config.yaml
n_layer: 10
d_model: 256
n_head: 4
n_kv_head: 1
head_dim: 64
d_mlp: 320
vocab_size: 2144
activation: "swiglu"
norm: "rmsnorm"
norm_place: "pre"
norm_eps: 1e-06
positions: "rope"
rope_base: 10000.0
rope_fraction: 0.5
qk_norm: false
attn_scale: 0.125
bias: "qkv"
tie_embeddings: true
parallel_block: false
init: "normal"
init_std_qkv: 0.0287
init_std_o: 0.00643
init_std_up: 0.0287
init_std_down: 0.00575
optimizer: "muon"
lr: 0.0119
lr_mult_qkv: 0.7
lr_mult_o: 1.52
lr_mult_up: 0.827
lr_mult_down: 2.0
beta1: 0.95
lr_head: 0.0059
warmup_steps: 200
schedule: "cos"
final_lr_fraction: 0.0
batch_tokens: 16384
seq_len: 1024
doc_mask: false
train_tokens: 88530000
steps: 5404
dataset: "wikipedia_en"
MLP neurons of a small language model. Each row is named by its layer, matrix (gate and up: input weights; down: output weights) and neuron, and shows model dimensions 32-223. Each number is 500 + 40 x the weight over its row's rms, rounded and kept within 0 to 999. Numbers have three digits each. A neuron's up and down rows have the sign that makes its largest values positive.
Before each neuron's rows, "fires on" lists the tokens most often at its 100 highest values on Wikipedia text that the model never trained on.

fires on: "I", "st", "N", "e", "A"
L5.gate289:449511481460499488473506482483472469533541617500543540478382476489450505566508534459559468514489513400456525513534511470515469500572504512501533511484473501565506556526468527516502605471490542482450543440542480465482487440444513440483504565518451538508520514483508470528485477546457497501539503554464492447421542441504588483546474470509563533500447466575517498466544542521527464496516587496550536489509512475539516482536557468545536540433523503449516421457485465570531546488555505494478513455525460473503551513502465455485536581584449455518452472443555444514387503459501465470
L5.up289:482454475463432471458573552490428477473550476489562462565475503466471468511404459468458453482538575510523528545529541556476469488510473527465495478438515499462475553498494484462477462495459506506488525506506540431520488565460525521511491625547534484467506527501448502440381433537488545464525543515477503440381491465473549550514520490522451500513468511485530541491505541471511508459513562500449475481481507531543483509562498542456579484545500486431550521481446512436486547472554509473502536478510510512429537507498483438554500634513450492523468488476486497542481445429564467471
L5.down289:498549540545562540512506497536461524498503448605453569486520536521480446487476492448490526464539494533491571550509394539474508467548460504479515571504508492514511494430443495556493508526523472512539517444503486464489475545526505490481401562420465489489551482546510425454544549493517490510524436454472452502452517525506556468555556536530525579518523595493515499514534513529477524501437469593524473461485479537557459492444440494527490534428575517438480485484482547550489576525525502494534482494494516512512485482584520429578471407553476534478537548532552512453502451541547461514

fires on: "ik", "arg", " called", " named"
L2.gate247:471536466497484577481528483456571485512461492504434484484495433492526556476567515440563520488538577457464494504490434520549475484395547453414500497544443556504505467508424498520483530481489531540488537483516538511524490543419463589459499500556489459522487498458552525534443464533453488490512461558469406498501485451482440563550510510534497495514511507568487466520482467507453567550473471553423456472521497508503480537501516490552527516490512518497564528458519487493581461544477510481560434539549490491529531473469508542480425432488489546491518466510481479409535567532487488467
L2.up247:531471496463521511445417452479507510503478545547517481515530462588489503611513541439552517475507504459499490485428486512469524470458450532431503539583439496516532555472487473530467472498453539490519521494475501512567541527455447532470526544472463478479479547502529566477506446489421503509542497460477465504474567487517427567576503468538479508544464475468494543482533517512539513554533469516456491489549495515458521531464497519439434532518494564504582508534507396468487433443537513519513484600509432509493532444383518512437394512477479514479561476535526567433543535501516496530
L2.down247:494523480455462469492491434481440534486590468514555548547484527557511509571494574447460477518442504509475541478543458423489501459577512480530573475557534431459466493447527509506551458472494427499533513505540520554524490525458494488578525499433520464452507542544509514472517456492459483530490520504500502520507525489427475418469514474487425429489420467477518576500504509531563523540582544543571509475565525503459528528455575521504603529468456536493473477575507441486498536472515382524515534545488495540521455445506503530454494571445486491441532522570509549485533479513472469554

fires on: "ol"
L2.gate197:552594433501491590455518465558543426444541489480470537508593477552523531423552464431507509515462503465458459465492465504437517481521487563504527457466469473502472529570453495532518497593511553471452550518465584473501544449473440481427538488493509509486524551484445434560536501530462499521517469467518467495501550515543518523557427474465516485552559575450498485467530529578464503513477469445444382463472474542492520569501499524538501516527431529506505480526534492536514433510543475496521502503530549513519451470477532482443530450507549565523525474489509454484554498474451464512
L2.up197:549499565530509507488501467492477468481484486470514477469511473465534587500531495514434469513551487487423428522555495495499488472513510564487456430479508499423478559526520472515424494576528468553509501513452475447504511436533558550462489528480517562483518565565442467551507498490470527487533557547549519445497484562513489568487462481522466448495483536440508560484538516461506453463472530426418447471566550537504487455564507573489469481472493595487533484395538559535415435558541472454472471464506537435528492458534528531509541505525565556485495508446498485531486447463484493443
L2.down197:513493426538483483506445497459484489462467501502563459484520498464513480465497496521528502460415477497443451542459569537484437443540576477509543508417560511451441410543437487537429475483518550533542507499566520464453419468570467517498455499529540546524485473570377451488490472537473514481560577479554493529548396553518494520500485511457546514480538484457533540504469525590517472509433507496480428423508531550526510477548493544430471475502434537505455453524536541532497514437479471487493453487531526470522451479521519536519487495483561532459432454454472479423458469523539460480

fires on: "c"
L2.gate182:482484519577505539528492480563585538442471451464455464570468436512539537538499531474489506481499550425511506524541563452511505417544514535478489536470458517528456460432436468516498544513504509481523585535575465546477449559495565522514537462428508547569500484524556508436436408463452497520543498486496563478471495489532548521498493480531519495503457493493438505562548508550520454520509495487563499501465488503519468528500452506475457497507421483481489470483413512459549525465501502538507494458524519544446507444493551504527450561507486460552496478529516468481578544547423544475
L2.up182:480480481599474556478496550482539463512493473557477490423522444528504480535472568549538484514476546439439570480504510454560482431487522452545535489450524502524564489437506370485443474491470505458462507497496475485583465501517540456530489511502399454515524463536497506482501492480503504518543547504482487595510527558522497498527472395492490578479468441515484467478489479542536540471521518487524551578515546453518519481467514431470469484537368434476539483420460519422471549474413544500548500452484543472439479460485463484485443549464522550484531545448544536431519541514482469516
L2.down182:512454482539477481490491429550552487531432448507447425468525491467465505510509535521431437532506509444406547524512542493524539495505486542431519513511465549516479495495476479380426536463528545524536538482518498496499551466492536520534559491493566538558490464522486521472548535496502486516546552475480500592443557542559491540546457457545547539468441489477512439490458520470465504544501497571471497481425515568559532476519485465510480539516518514559453466527507442481493513510529444482499525497510471477469467451501462522426522502551546485490490552458469518568456529581520537495

fires on: "g", " ", " 0", "m", "O", "l"
L5.gate106:484543536551473539408521537468511471589514520519431490582516539537563487437488506505538505495486481594488544491518526427501588450417494453508512513520550432493602501454515446524502494493456489536551457539529486500566491601504468533458498494521551508476450552477501523448625594545455507452433522529498444510475532463521507446414478420514493508514508509550545463434531471547533524464529472444529507532535538500526450534560468545511539590468478494537530490440517450489487561474495572470576476532533470520509483456469532556547496551528513503480499541508504563495466493568485491500
L5.up106:500510509490584492472461476562517535461546531471569549552433551498480430509488515575508458457525484462547466471468520460539491467484537512482474505525551552522446564438438521494438491499484506412564541465491429488457471511540516504407454486496554532517484491499459544444503600498451435463446544453462496486546474526474537476587534491507473384513469469479513512484504529506574487478513634528447491552509473583493429490515514489504507542478501398485564464493519497460472494477504523470459517528523508509545447457538489505509482534545535414535466477444474525521455450505508459541
L5.down106:504573532478525499466450467547446491427526526556466428517442497548591480478505515565544489462491510479504478460605486504476468502542502529399503469492465513584445458497505523499542456459508543556520518465456564447488502441500535480532551533453488487550495399481546497474471547441530516542486486431479523467573520501532501507531516482453511477477540547478516428431505455472533509442462506555517452534514470532542489496497487558519556496512484542483462542492512459462490529434468391577474512473464571566508407475563447515495446487495438446551489485536486448475497612416500522532

fires on: "ing"
L2.gate173:529419526494470525544511515499457465576530527469485522488551445458501454516509382498472427480507470568486529549606538542506498474468475542518548492381508477537534500511510457474518502536470546548471488440490537553566504505499503528426460483546457452473508514470451505464477512522573542439467472529565495543548476488534517496495479443509455505492495505527510468447517543496514523462534464454507499528510501475469434521527509544536519426469532446470527563490439467515582587530518570473511513516536453454486559554566549526568504489476487469524465440473463481506493409515481492498
L2.up173:535448466489487527556500559485493518515637501513524485454452478478512510518510454464502452492441448478554511493508549471505495513462408504526616532460500489482562497556464516512471520493553528489488582499522618495489564526467520508487540443463472521462429576489477512563461479542575510481516550554506450504536527494504530505441431516495494512534500483480549484469451455448498532530527501530510511533500578514446497523566488512469479518522560502437515596503433554524515522498489560499539484540492482528495457484538559622479495464516485490544514477565458533516555418458515431503
L2.down173:518451450517431507602418450417406519479524464494511424513474520508517557511497488505402444482435422491420533503524507513535570476454478464523513482508472509446534509503493506513535479464514409487476560555474537551479539510488504628489535539473474413540508538439547497596462446536497539447394545517462492533476539564481445491468452479523463424457477544475478501496460528516544534530614466474515489488503498506464451557515549487498509454465466484452519493531490482422546490569459516474453566494522500500512468504515512569538540467461483481551501421455473544519517468524437512515

fires on: " bl", "v", " ord", " met", " Bl"
L4.gate108:490517481465526458500469457517505493563500483494537518531520508471529579455472491530443515502574484492542571445494517533443511508463540559489496500546516528421431478526462457515454407493514468504491478511622452484564548549474476420524493542437512531561552458478478410535516524541542556467529512496584434515525508574544519451560562562475474487555487506598455491504508498470545466521451440498473515522490547519565473533551534518513496459514525449587510519466461550501484412488402473544456493469477495553486513500481489516533517517536463518516553458485518501446497501427491487537
L4.up108:538514465544432506417470537491487553480535552533498553567460530518512546499497503537479469491537463498518557435525527521454531481448537491488500507498548490463435552506493486462564536471557529487483492445530521500490471553534444428440591507484504509565519512498476441514480499472461511551517449493500460528563460539558537471478567520447490518468503489456485415486557509507514606554555547483474504548574507428560469569500506501507432482462552447574414575545473545403533482552530490540441488446581431530466530506453530457451500561512525497437511484486459442460529517535469460534
L4.down108:523499555511435546512545466534548418482500515519572411512430493421566505418564499543479453530470495553517492492509473526492575387477521515540482466467535593472572479468494486470536512495567470455545506507540449464422494535509519550515412541473492485521488513464557458519526502486501445449518499513480613485527494477545479502420550484478465478493503463498424544502468447522541547517479449468437511531487529474532449469495470482511537470455484559463531512517471539528470468497552517488470483521550403524576423499492545457517491471445460554509474552477554485445497441476425410466

fires on: "l", " =", " la", "le", " b", " vis"
L4.gate247:448410482521552504588537564468487523566488554454520485498500540446574465485526469472521521544534479492559530541378528478533489512491562471518510564467522454454558552431497504469529550541478552533588517521490513477512460494598470505451560459553539478506413503550504458467499527465519498561493558454434524516477486575530489479553508500521514500447475543460501432515605472512475519474521465406510539591550445445507492466473554486517494580503447450487466506535454554494535501448480547463515557474542523445457498546521600532463495550477486442504454566527505522517498535511559541445
L4.up247:486399522496509456567557491427462560555534452449505492507477538517510539482493481405527514460558494455495468519524525479528519565493487478554542592468495433424622514393462535461484514518492562502482511448563540597500579474513490607519470447503523511503440497462481560496490429498493547559474518441469410460516483505493457493540461508472518451467479558461506491508531469524509518437475542377508461485508485491515479478526505427511504492573427459546537490519537545512500528472475528428513521550579511474522517469505528469504470494521532502490472547496556490501523488471542511479
L4.down247:488523471507532494490473559518496493404515485528474452444531551561544510517501516502484462447493486545493524545490421387471483596459532599601565492435488482487486481516466502577541526476487465520531437563525507528556447495452508445504518541486518501541428537534551521511586509467476423467459449477492459507473489484459553445548473419500506486473507509459498498509502547467432467562515494480465502516551493544545444454495459418473523486481513478530434491517507488432449465456470476540578451558479505460544556527504540552466510530459460497507527538475590454486491523538556478502

fires on: "c", " organ", " author"
L2.gate87:475512501532435461473513560511512534526468542541464494414551486528462466507439443505502515420525513528483537463554529463505461428578511491477506464519453516545507481451527426459413516506601435490501428461495541513547505518414587568452538544452518519468485558517465521508505455525546495568486512550370539545563481533519531505434476429542447516486435468491388530510542499497588516557497444467500505536484466547567500455565496541546414524549466503450463525476476526477460488512549526517541488445532512486456543443509564486455466494556470572504512518524507532488496507479494522521
L2.up87:512453494495483567552464500516488452508518525544511490525495485479546490421501514563472453441415497459453518444551564551524519465548545459543551492528517554485521452487532463499450512471499466441438493544514489498487566524457536548501528491524517526437503578477520502486531487471485424574587491446508458508503526507513543520507472498529463478491438536489497488504481499488562501546560592506466500500467521374498497517492398473518458557535442541474470417427421513482427529552590518527509501520499432473488525442500520482521474465485475519515523450524441433571536542487498503537
L2.down87:509520504545515503478496459472490457530462533527523487442453509530489472506457480548518458471424446388474510483465544541525485458539514497439477502522484586486457478500493526511493481453485546542514527523483528509434470489474466566522483553544582559506467520498509472485538500497492444438628446493501567499543475522559486486547457488471517459562523519504523439509512490516415502540509528418508526506516519520476470478507478415413454483510466442489467450524474505474492412472510507587553569486448434385525480508531450558435561442520540513490497420505480425491476476486502531553

fires on: " en", " En", ":", " did", " high"
L5.gate179:504526467518521583486446490508494474463498525506474487452505493526455579440540537421562431473483540460522467487571534498483502477460480492493488536510530477533561444424455516510432495516531475531514553436441545532565482520452440559494450475474411467483466477529535555419447475511536511457518469513432504551488533523538469550497524518560494516471466513494441422499530556480521507485465530488496487491444486497467498493524460532523488488491485450443538497469476506483463511496536532426501497509502457419444556514551464485553521483442472411495483490439591511424486503487390393480
L5.up179:498513443443516457531455553492486499487516550528505469518550539491525513464464522556491458424524555471491461470501470578495478497512535495509513453517487519517548484477556464519452561450546397503527531464445554483415475482507506482582490468453529501436561553526534532436472514507493504583462373429545465500511497517495425510473514457533557517497539512510485518474501475535484439484463476469467452529443576528492587464476496534545510541541477523442543500497518458536464472492565404482496543514512537531458573543464454536466421495514510496487563447516436468535520475611415551512
L5.down179:467488510513493552508479464515479483497500511554476515528536467488499518534455450482508605537486524464560427477476551458546528509546520523567497556398526519525603457467515495515492545547452571516487477496450521527513583502433456543564540501494434579511455530510529479523573529510457483450463518527484527460496481513521498548522480569534493501513498446444527530586488508471445556532452474476472525463534499515414523481439532468490457457488524505490555469540492409449505485461479511450477481475440421477430539503560474531520456502559464462505486531423473546524511513526487510425

fires on: "x", "s", " Ex"
L4.gate239:567484453492483438501476498496513509518438431504517469546499479491546565463457492461452523471447518561474567477501535551482445471462544500504514498545445565569557469489514503486483415465449464518458532500505568529486545485479484490444474528456475525511530548433490451542527502525532473521397524545564564473498496480491468531425486505556554412455549544417440566534482505566523454474485492480471498572526482411430527535446528429506508453440423482523519550470516589488456511586523484504505549462535501468399494507554475423552462453458520533540513450481500520556489451484527550480
L4.up239:457513512517514453497515560506606443514498497514534498416474523507536505512569486480501521530533466513453494491413488494509466526480523527424552430530460515456459529491525505452566529461581484458478540528525455478485437432552469498516574471483506510539559496504497528529498538513486522504566505459577483443514436532548534522469501471465547437504537510475549469522482485482509557522564439419504546544503496453506497527468598494498454415446555463612476524511479494498506548504567506543503549567455612562534453496500500516492562506472527439576479498526497601580470493536474524492
L4.down239:460530531502442435499500452483543562541506452516442519541501467411469514478515462497498472461554487439484440501518516479551516467512492568537568558543442504431518474556550611444530484531547492494447469530514501452477542457494542532469503480482482504530544585498574459458519492528599453573459478533519504446438506558480470572498498594463522508507505483483596536543527499477544446504532578602537505458478481456544451532425590474478527558568556498502556514487427492478529495518542547416506524453520540497476497437589499448518543481518503522389539560497514512488430501478456533462

fires on: "l", " El", " sl"
L2.gate314:455440514451469627483478487552471551406495493494570454546490481496498463481523564590524523439538469531482516524496567463489558456485477530525455562505508487428491534454505434444490456529465481485537528545501528476542421502463461496416475472565422513525507543465477515454563457517521489461458474436483509540477520509503441502551474465476499522470533530535486486474527479486470429451512429447484514504501530486533440481534553488536499494583509540421520452434485489464512511487415570520491491495519508451445507520469447534483501552519534416485396550509563543436472593451499424512
L2.up314:458431454525449602485525479586450518440521472527519485507550559446441421486552561509568549433516553423521491511538521450499512438465518494531540561479448457482485482472576486386499480529471461462471543520535514495517460495479478491503453471534401437499564535481496518463536489513510470527548498453441454497488465528528420512523502547444545507496481488473510486473520453518502479445585447444441507500553497536505489471530508476536479460538502574467539495449475531454449482494425533512482463509537509569495520555506459510447526542568517438479467516493511546400511529440473412503
L2.down314:471541481462485461449480470577485534404515505523582462474477487546518504461544489534554580471559491456446465492461552469482466536543425498540485545480528478468514449447509453465540495485489410523564467553538507535437528527487466512480433552509490486502488529482532483440534585494534431488465462428473545495490571476546400513499506535434513478397422506525595433440520536489493501555480503493492490567508498467470489556501470419491479496506465493537373529550487476503484507504525534511548476441424541523490570453475485548494497523495497451509461541461462512568507542411516474448

fires on: "el", "ach", " Mal"
L2.gate235:540511476488440459462455514464496455506509472510499529499543443510512492493461517460508484489459445534471476463438525521495501442548552498501464501467496506505453524558564552490476485544470510368474560507526566524549460461480453484408382479535475511500535486474460504506565467494539538502534621474436520524627512513416526628536507458499487508438498486537475497534528476492540545522508452533488528499542523465493463503518520474506452508472476466429579495423501488535498566501484475495470482450464518523548551486534500473456477487479558466507492447449448496473541438516453505492
L2.up235:543478519500438540482446525473496518455477509535470484586534421541552551535477511511562523492456515492555495512459448479479487386501513469560490499445449462488474423579524479571471481506483475403453503577555477521523474442490508485446531526499549576478502493471476462514559516602505545480497513500432489417546500544444459579497479490532485501509542431521440513454512505500509553519442490479527475488510511533486517470602505491554427466464494509432515553507503440592550491481517515538456485566488530473426546472521496498484517551468475478466589478535440433509486540382439467514
L2.down235:494484466548487500544466493464540482509445542576519471529512423521461493497512383428568455476502524536501499520427493536474495437519581546519486459510479501488444502551492512504405540528475489454497538503578514480525504450472432524565493503494536522449527476476522455513533520520491541497461446449486521583532468509570433557479536502493533473517474540546548491518573440451521480485582510518547470453579493509460555523486511547503570498486504521537506521502505544499526495434510548513577447460523436438511462535543476471415489446569593462534448436499506554474517526507471482541

fires on: "s"
L2.gate144:506560528480537485508485482470485525472489519504546468512442534499536569512467490505531516467493431523478537493516510505481500550449458535482471526454482461449508544537502516523526494428511493466435490524527470519502557503481534527361546498550465505534487460574425456502506466510481551440526458443529538511529596489395562470475485530561483507508505497506577462610491510511479447510608554493538581496460383520536512525468538479493505418441421516512529540510440505520513477555488490505458497523436467530437500529522425448487491535446539516495451464521465437504538424572476533530
L2.up144:561576446463459492535516503488532430448492528516497470504528533543463533507492441470549536495448458460496498496489521534443466519559463524471551495511502414529524471546590498577519509416501454481446448509521505458483501547471498525454510474515419528507530517570453451472521436569532556507494494424570566487504517469475530500455468452517551493509520502478520480563408527530499425483576528523555560519555484545511425466495530509515477464517494540541519566527515455473506448542572454516487463522411525536509479447555453436490507518446467486537444448539462477487510405563553499482
L2.down144:484517484493537464531475452491484543512467468473442511548538464545465443483482434555485491483463448505533590470539583489548510527552541541525488527599532517498436447491535472553533504531540467462471504475490547528521519562486485525373528508468462486618581543500475506475541507591519550561477475525481542457588470542535486445496431509515509552451532496532529403536458574513558422527568510534489528544488531539522445443474550504487470542405452554498514526572489512507492497528521469439550517557535491504510498541529477463489597513485483511514439538446453481487466462477469496548

fires on: "iv", "ra", "oll", ")", "8)"
L4.gate14:543567578448555542562540490556540504518492503457459485532476448526472464502504495513434536463509481523436554503465492482472495505567537503465464479396473430513493514492509443500505440511465497475507478514474473479465468426444534511523552531454509508497482511489565489506486443526454530531528541480515484472489538498556482434469471573494494583484441456503463497476485427481491502531470531575480546562448495566527458520481531448532491569428453428502460490542479490579543440414501502503588470500486504491465460628488480493594457521487511538517420562432490455434505502495541457524
L4.up14:471491500360493501508488461527470515484529467536490547526478487567535525478473471412536484561490483492509482522451562505505502518478466435445503551498469539502350549478457535551469469545488495506499458440513507492443487472520448486547472492465514484466436461590560560500423470454573543567479524598565607512475450523508489483489538503512543512508468450503566564457520491539451450527541490469411448423475509546526449559488503534472473513503494478401529500524462495531494557446501583604548475490504472493451516499526392530493512579457500499501524468477481462466490523522544481451
L4.down14:477496452538533493513500494440508484577588484515555523527506502458437520534465535481529442490480546501517448436600525474464524487510508535482506513605570535500555500440543521579540573539523528485517437442495478504514565531502521561526557477550559519493461463457492497555517486488553485434544526482510423494503534488548462443534556453554499403524442513473509506564544542571546447516454505516553435546519489444454435481464499490465530481434488554488512492417496522475498484507512477420517512496476522464465547494490529473490497507517429464480549511562467452461547474459421519496

fires on: "end", "sc", "ach", "ond", "isc", "ring"
L4.gate248:530510525478457484513506488488466533529564478484512491486561465498486464511480494540468495495491495473495461523505495517498468492574562481486508541411489497468482524463571525424484512494495492476476545496497458513522415483454471486491535445512539546502510456499509564462539516521588562498530452518500509522558548506515550483438499413529549510502473471485517537482565507435571524448540454503454538579497517451568513579471490538591547477536513517471503408478480473496502496513451644519506538531532460487517542557546481468421516476469490513567526457519474455487553490517489555490
L4.up248:543536499509548516530575515503563467502481469418461479460462437509554487488506476493512454500489488485475452510483436514531423474538575404503563445448537471500478512455550465469508467567505503559486502475482490534464419501479511544546529487388538451536530464438527547516479522574567496482489561548512527518577506456441515491481473487541573438530527509465523434494608523480423490472471579449506494417438498469463472557485550486515510491501478489438540506546538549481515480561469447535557516502493541507546545450462535539550531481542496467535581484462563479473542480535500494466
L4.down248:506557479490469540531525469431520486484537467552550456539563549454535563516515490424478480545505438478554589495428539492552515548502465498543563505596559459505479523554456533483514552491539576499467532524524442540481509478484527486474521487483568579484410490503577460470492481526546484497518466496514540541489440476517531547513442488578547449474466511474533471491508498484446533460491569492510493487524505464480552472448526517477557532450556559436407562557491505499516488458519408472534513491512423469495473408503466504471453518463496500520433514512483491461486521564444474560

fires on: "ur", "l", "en", "L"
L4.gate300:507515497423494491520498501420508488528445518559583466552533531521455486453504474492541504491507498509445499541569495459447511488516519545543454550487475476477497538493471449486529427532490490503573420449480511456460495500520449444464561398500440558541505554499535581495432547466566436463478483541490523488574527509507472439527574468497481498493507510484428538444522553533493499528436544495511533499515428496509499547525513505427485578514467584533487491450460541527459462490518528504509481537539462494492429548506442537543541505508465494519426452506578513476562462495551493518
L4.up300:464505529518537582556511500459470523559581485486493512516454511497525528499559535507476516570484537490499556530469501521476539498515583485430561564519510482511388449455470498546531469446539566518431526534500437484523597548461513453561459502547445463463576472462456455536507447486485477491527563497482470487432519554441501513551460412540553445512536563516462506544512479475487574409561470526435459480492516538596533516539524509581496445466508514507527508499440436459472468493568452484522482552512551475489517523391494471500482438505448530545517461482512528457511494437424480448
L4.down300:549512479564521580521440515455428484506550488425533516529428496417513523474590526458454527535455455487462473479455504450525501546479479571533489541513517545540514512502482581517528484507491494478499464552558530464455516486477450520465533545483507446511506541451508455434510473509541454453543496424516535464529523484443486487543511539489560462462505546528483434483526578512505531569454547448600506488537514494455482554496602412548535491478446457459507579473421513437500525490492569559509479524465493419535457484444428543534417526546535464533461513559499514494541489488516487442

fires on: "ach", " dist"
L2.gate95:550523564575513468515461543521477488523598503495529474440469482492608494469481444484489459513443531547521431479581517430512512447499509483543524483520560494523537520458532532515448457438541526471507423480497552494518473474529469456528502481490572460468532475466465483409508497461448510396527536451558563572560545429561488525495511426572448569507508522502512504538514489475464510519490499484452541528475514476531557531539488561412568446469541496507574551455531513544458515474507490534479432552437513572528507447505510460440543463453445502454495515492460469490580498555497471450
L2.up95:554507549510524474514457505435561510573564414498553525510491514437512560560540456498557473474508468518519461555472506527433528493475502450463480550546491529479455552516559485415488552542560555453527445496545509562499540510446500484416601583518477541497531507511460526424492515560528516476516511531452448506555487559465546566591494484460501438472484492465538535472463439515507486561463511439534557453448473406482437524507489470506527490448460447452452449577459475512437512473487550538525533565512513508429549437525474473460481479477496518548550480579494514512446492556547515529
L2.down95:518485499467497492513492437363510486462551437493476580515486444495466477497479545519492471485464516470484545497412473542440468531478541475494544461523479536432493551498495561546518527511465553438451522446489468423520506466487477487500539565502491521437478540479479464497525484536554497434488477570522552482507446505523509426489496440495417456618428535527500525447552529502476459456530487528491537443560481410492556516522516488549532484427523494439511501577475490474489502464486528501483440492572473472544441454478517482495528505434518504494578508553474479572479551480493483512

fires on: " en", " En", " dist", " Con", "con"
L4.gate152:521471483469499568530460458481472486527550482462427519545467577532515498429503541531464440513537493496527524486515522502551537516497478558507536464534458483581533486506523512519489495432503543525475459460427474476481535418426498479418446500515462473499471631455453524476491546591482524433427508478443502499569457521493412526443563468435491445448503469455503466491443481514457471484453490462547454492430494432487474579557516465510529546536484519546502588513557508524480427522461451435491529475495450505490502421503455510435544500523471450485464457540543458572489556577454486552
L4.up152:533511496430520545475525540499479462526573489556418455569461515471528552458481512562476512529508522494512561466441461491587436589512506544527559527516487451545492562443525551549554486421561523523500433459432430483547524439482459527428417532452512507485534525488490489448516511631479525466426458474537475479547489534533465521475500507431510446514500460509505565432452537525440499495461489439516406520443538435454481521532511481524484547513531482531485518512514536489495439496496521427483611450482429459538553416468460504456470479532524505504495486578487540519484519539488504523
L4.down152:506497494470551515466460425522494529484437564480487510473494518423499464523483495458443541551485602497558476582525478518491522470494479573471479545550487464513568550481529439501501551435524559452492503477444535520441548498449499554567492557456562497415532582484517494473521476501519449525431507551490525574559545522447461472509503500539507523535443455515471484529556524538546450452502502495480490471569522473490521555443500525519479562499477500472507461579494524531567472530485640494509468497486483495450527474469517537427455478519473479542534513436509567520534428520444528534

fires on: "ing", "ations", "ated", "ating", "iving"
L5.gate59:452473509475460470482480494477546414535567472489520533509569517568526524509480439501470502489517513431520540449561590461551523554422511541510540439439508479468484563536436527514477497517496478527500515495422490577410520455547456493493477464490527547454514490490465517525428525525431469466469556447483481498555531584537463408473475499509469499477543501530423484520501473464545513492500450436494541516479483464472535529403535509534506442492507474518521519490472469490579477480590499485522544511496458464473476469506512493605467527522508426533520494519530450550494454462473474499
L5.up59:515497499447479493524545521552516530488529548442456504554442483571499457486488491527524511523483513476566524464490474492514503537411445514482478525471544451462497416470501501492560440475448547479576574487482490527470525462467509521455503480435577516525511544520538504588507489525425514492513537519419525497540564539531575425523476577505530499488477525582531527484480453453584471503505432471465501575495479507537527561516482501451487547471548516461520509438602526490499537454430502465532530508521455418484527445511550530568492440428474479420543524460515448459540490445426479504
L5.down59:516472491509453482571451505442490502467477540523519470455434534498522511522498469479480502448477483492387482467532506549428600503489520468541453463545524536462535518379535532504484514451523457478519504474554505488456543537460478518562512548473473536569499448490432488475572536454516514538478499547537467515442513475466516500446471532496457533480467399487508563587528493473459510432522482557514510498543462556568549475499506562466503458492513452501548471462508483564523512518492535453594500558495553501580564441499433511471537548488495505523465440450564498514490486507517482488

fires on: "ol"
L4.gate252:523456547494511513476604504543532579468506504481554464425523486551515513433548515521541528472457493415496485491493516477490456508467506492499464509485563541503528513521445454558450433464514518531512468459507555457540579469482516436495612451525483469469528532513449555444496477472519495571478534494534516507489495496572523496587537486461496500481415532489478522474478489600456481486492489498527479535496455578509527535549427521528499432555533531432432525510534480442464467461503466431513517464490454487477430489523429496524574488550546569565398468510470459413506524591473484528
L4.up252:518516497524580532506475449435550479457467526502554486516526537451546526467440539506422478541472488527502519545443405535474485517555550504429477545473541533450422551495457513516545491573510488445525492530593526490492469447522488514497461525428499485522514448491482436521519456502513519523519524486583504465495453497487533555464473510472458446537477509511505491540518538514511515454482505466429451480485545449555530452501526684517503457478547536498520476486559560463408467528487501513527490515529492537512584508517509478604463541555522565430432414524500490493463486573526508450
L4.down252:542447476492506505518441493446471458377481476490481510474604541518498532507514526467519475446505439475467443495469491576487486511499491498467514521473495508462402465553424474498403495469477604510455492551548512460449411464538501515498447462471495520594503419571439479518455474544445463473525544486573515490500440493474524553463480478476518510467483508518518537524499555600524538545475541508493525505525541522602529440547518574546546443559435541511458520535504491523476436549532523473498484474540480438474531468487498526503476484471529477515434514531506522510479471592508475460

fires on: "l"
L2.gate297:497520468468501587511517531550476481413515530516553529513453473541489549536548505541500502506551478540499475571540517428529544531467489507518457477503520523471486463505508423620481472504469561509525496562501461432522500473548543504468479502477407465455465493458417485456532449491584456527494467528447470475581486571529475516490536467550526469522494509509467471435506601526531499475510522439471424473455600467518506498513493476453514531469457527476485497462514540483488561462546526439594506528464453478491514524593516514528463468461532432485504477528582564458482483509467397553
L2.up297:553566532502504545507500521544434485470553539487520473423464559547511522508568526498494517482573507552457478536521530403555501519524480498567429483435441536456479474497518410572496560509496487520547470542538502439521506464482558517466515517405467443486471445393487537459461439537549502498439466475464511462605443559490462499490559512495476439505553559507483456490509506614525534455527543477472430494489549537484509503473469415466530516522443560503437545464509493485500557508492548470599505529470484499537471461552550480531509469477434531502541498535511520480502489422470466535
L2.down297:566437484442516534487406428530522521483526497510511545483507526439515532436575460515385534488569422498497476563547570522450527584507507518527451503497531483451464496464552448425540479516514613507520549501522495467451504444479453572541490487482495505547475493540524495471443479524497513532526532406511518457502463623546471500536490563457497448467485573521521496471577510483519502529460542400540496490561508528507470494488500499585392511569442505481446491522478567495414520524528500464542552515500540513527504511530502534522535473482503440462453530470471522501446460491546434508